config = dict(
    intermediate_size=768,
    rope_fraction=0.5,
    bias='none',
    parallel_block=False,
    doc_mask=False,
    train_tokens=281800000,
)
MLP neurons of a small language model. Each row is named by its layer, matrix (gate and up: input weights) and neuron, and shows model dimensions 80-143. Each number is 200 + 40 x the weight over its row's rms, rounded and kept within 0 to 999. A neuron's up and down rows have the sign that makes its largest values positive.
After each neuron's rows, "fires on" lists the tokens most often at its 100 highest values on Wikipedia text that the model never trained on. A number after a token or word is its count.

L4.gate169,222,192,173,152,142,143,259,240,239,196,194,216,174,185,219,200,201,195,177,165,216,212,173,199,147,205,223,180,179,173,145,186,214,188,178,187,300,130,219,192,266,204,159,161,215,128,152,139,171,197,206,213,256,174,169,230,194,211,231,249,134,132,222,193
L4.up169,247,202,244,211,202,191,184,276,190,198,231,248,233,231,224,197,200,193,156,206,212,194,241,234,193,174,182,155,203,226,235,191,179,172,191,221,221,92,212,230,236,164,227,221,298,261,254,216,114,181,161,156,215,214,148,207,172,200,161,191,176,210,214,249
fires on: "e" 69, "ity" 19, "ation" 10

L3.gate502,254,193,234,221,243,206,231,229,199,157,158,149,254,223,225,238,197,174,163,177,174,197,142,153,170,224,240,188,178,170,212,185,221,184,154,172,239,172,211,140,287,205,111,146,235,250,156,146,113,204,208,258,209,265,168,202,240,233,174,188,168,192,256,216
L3.up502,235,172,218,213,185,243,118,187,169,197,180,218,252,180,215,253,234,298,190,178,220,206,165,267,179,113,260,200,139,163,261,129,238,127,230,213,255,201,210,230,282,184,212,221,190,222,127,198,177,239,296,225,196,254,216,219,202,240,227,230,209,199,141,168
fires on: "ed" 35, "s" 24, "ation" 18, "ated" 8, " as" 4

L4.gate583,272,253,210,184,267,200,241,162,155,196,172,179,140,191,190,226,137,203,212,256,195,224,250,206,182,202,178,229,186,204,188,256,260,247,249,189,248,179,137,226,186,225,218,186,165,213,159,264,153,218,199,187,251,274,174,214,242,199,177,195,168,232,262,266
L4.up583,181,217,134,239,240,176,221,239,228,156,148,154,183,303,225,165,203,173,159,232,154,210,192,216,241,291,236,219,209,153,262,228,185,196,216,235,256,156,208,144,141,238,227,209,246,162,289,190,252,197,165,213,208,137,207,234,253,266,233,304,210,164,233,228
fires on: "ing" 21, " in" 20, "|---|---" 12, "l" 10, "s" 5

L4.gate471,144,253,157,170,265,157,125,218,113,182,198,178,207,217,220,164,169,254,208,201,256,211,222,170,214,279,167,192,180,253,268,244,133,210,239,215,151,192,175,203,162,211,148,198,109,200,267,230,156,224,223,218,176,235,229,159,196,177,209,223,168,150,105,241
L4.up471,206,242,189,214,209,283,298,182,193,159,191,198,224,215,198,214,287,203,269,207,173,234,176,202,244,174,176,147,191,168,187,257,244,169,196,200,252,166,227,114,223,148,148,183,259,184,216,245,240,236,242,152,221,228,185,223,271,161,261,217,267,204,252,204
fires on: "s" 58, "ra" 12, "b" 10, "at" 6, "v" 6

L3.gate621,164,202,232,266,216,211,207,176,147,232,170,143,238,162,241,200,214,229,259,299,239,229,258,213,204,142,271,216,125,141,217,259,198,228,211,189,268,247,232,268,160,152,217,175,121,245,147,215,184,179,192,170,229,224,192,233,188,140,177,256,237,174,238,239
L3.up621,252,195,224,237,212,130,162,170,124,224,225,196,211,240,134,227,262,177,259,242,192,233,233,298,156,178,167,105,239,256,126,179,199,191,230,165,170,196,210,150,167,238,178,211,102,274,180,175,176,170,187,186,106,177,213,174,219,144,246,200,200,185,250,259
fires on: "i" 27, "s" 25, "ri" 21, "us" 10, "ing" 5, "f" 5

L3.gate716,201,219,117,183,214,189,155,188,150,129,240,193,250,163,212,149,176,198,188,297,236,161,135,216,227,256,181,149,185,239,203,211,188,253,172,152,200,154,248,203,268,211,185,208,186,244,273,245,206,152,177,197,224,221,238,165,256,145,201,164,181,248,193,225
L3.up716,142,164,225,176,201,241,206,149,159,175,196,246,251,155,292,144,184,221,221,283,186,228,253,139,200,169,143,194,168,174,241,277,275,200,188,254,220,224,215,152,169,212,159,184,220,210,239,259,298,237,276,170,130,179,152,219,204,129,164,206,198,145,142,161
fires on: " to" 21, "b" 13, "uc" 11, "i" 10, "ra" 6

L4.gate411,240,241,201,202,280,151,166,230,224,221,236,203,121,255,146,242,112,145,243,229,306,216,147,177,164,228,183,205,285,197,245,225,328,236,182,157,270,148,176,174,235,210,93,217,188,226,194,189,183,220,211,182,216,276,152,168,254,226,207,222,257,177,230,217
L4.up411,174,218,187,184,100,179,236,185,204,128,226,67,175,194,193,256,226,232,234,205,284,194,208,188,244,151,188,164,191,177,157,223,200,191,222,220,152,189,215,145,245,192,189,263,195,210,196,194,150,192,192,238,156,158,213,191,176,224,254,244,218,191,240,258
fires on: "l" 53, "v" 26, "s" 8, "el" 4

L3.gate218,167,181,217,175,264,184,164,213,243,143,224,176,204,241,155,188,231,228,182,226,213,228,232,178,101,215,188,144,154,71,192,251,157,143,213,193,296,194,261,163,192,185,271,239,208,239,183,257,161,204,148,259,218,223,146,189,205,165,212,239,214,171,230,240
L3.up218,149,214,203,215,177,194,201,180,263,223,244,229,258,299,163,196,179,201,218,243,191,250,276,230,177,170,153,128,183,247,187,231,173,202,217,144,174,238,204,195,190,173,211,224,109,212,224,165,175,167,163,164,183,158,223,242,179,187,216,239,204,156,155,254
fires on: "ing" 29, "f" 25, "l" 25, " |" 12, ":" 5

L4.gate718,196,202,253,178,205,139,177,132,233,247,185,257,225,234,113,161,183,177,198,229,272,241,189,250,141,161,196,294,237,136,240,208,189,205,248,167,220,137,130,206,212,205,208,221,252,206,111,169,179,213,220,128,108,180,201,242,203,193,239,192,232,170,304,189
L4.up718,291,253,174,215,188,181,186,198,235,225,203,170,216,214,265,180,261,179,218,298,224,175,232,173,203,194,213,165,213,231,200,218,184,184,217,150,156,175,173,250,192,210,172,231,177,242,222,203,211,245,226,125,175,260,162,225,191,284,236,228,154,244,212,257
fires on: "or" 56, "our" 11, "s" 10, " |" 5, "v" 5

L3.gate271,101,171,182,136,213,240,219,179,87,95,198,146,218,149,237,175,177,209,228,85,297,188,231,224,162,201,221,285,184,222,198,194,237,253,165,239,213,149,224,119,204,161,158,143,212,210,166,233,150,176,148,224,211,169,255,209,149,135,212,185,239,232,139,197
L3.up271,235,186,209,184,221,138,231,144,92,146,186,242,183,218,214,181,120,185,159,255,252,213,201,156,218,150,142,252,316,186,215,215,249,168,183,153,223,130,212,220,271,112,136,143,179,156,160,282,222,188,166,152,146,221,244,159,228,301,214,145,253,184,174,123
fires on: "3" 20, "2" 18, "7" 16, "1" 14, "5" 7, "6" 7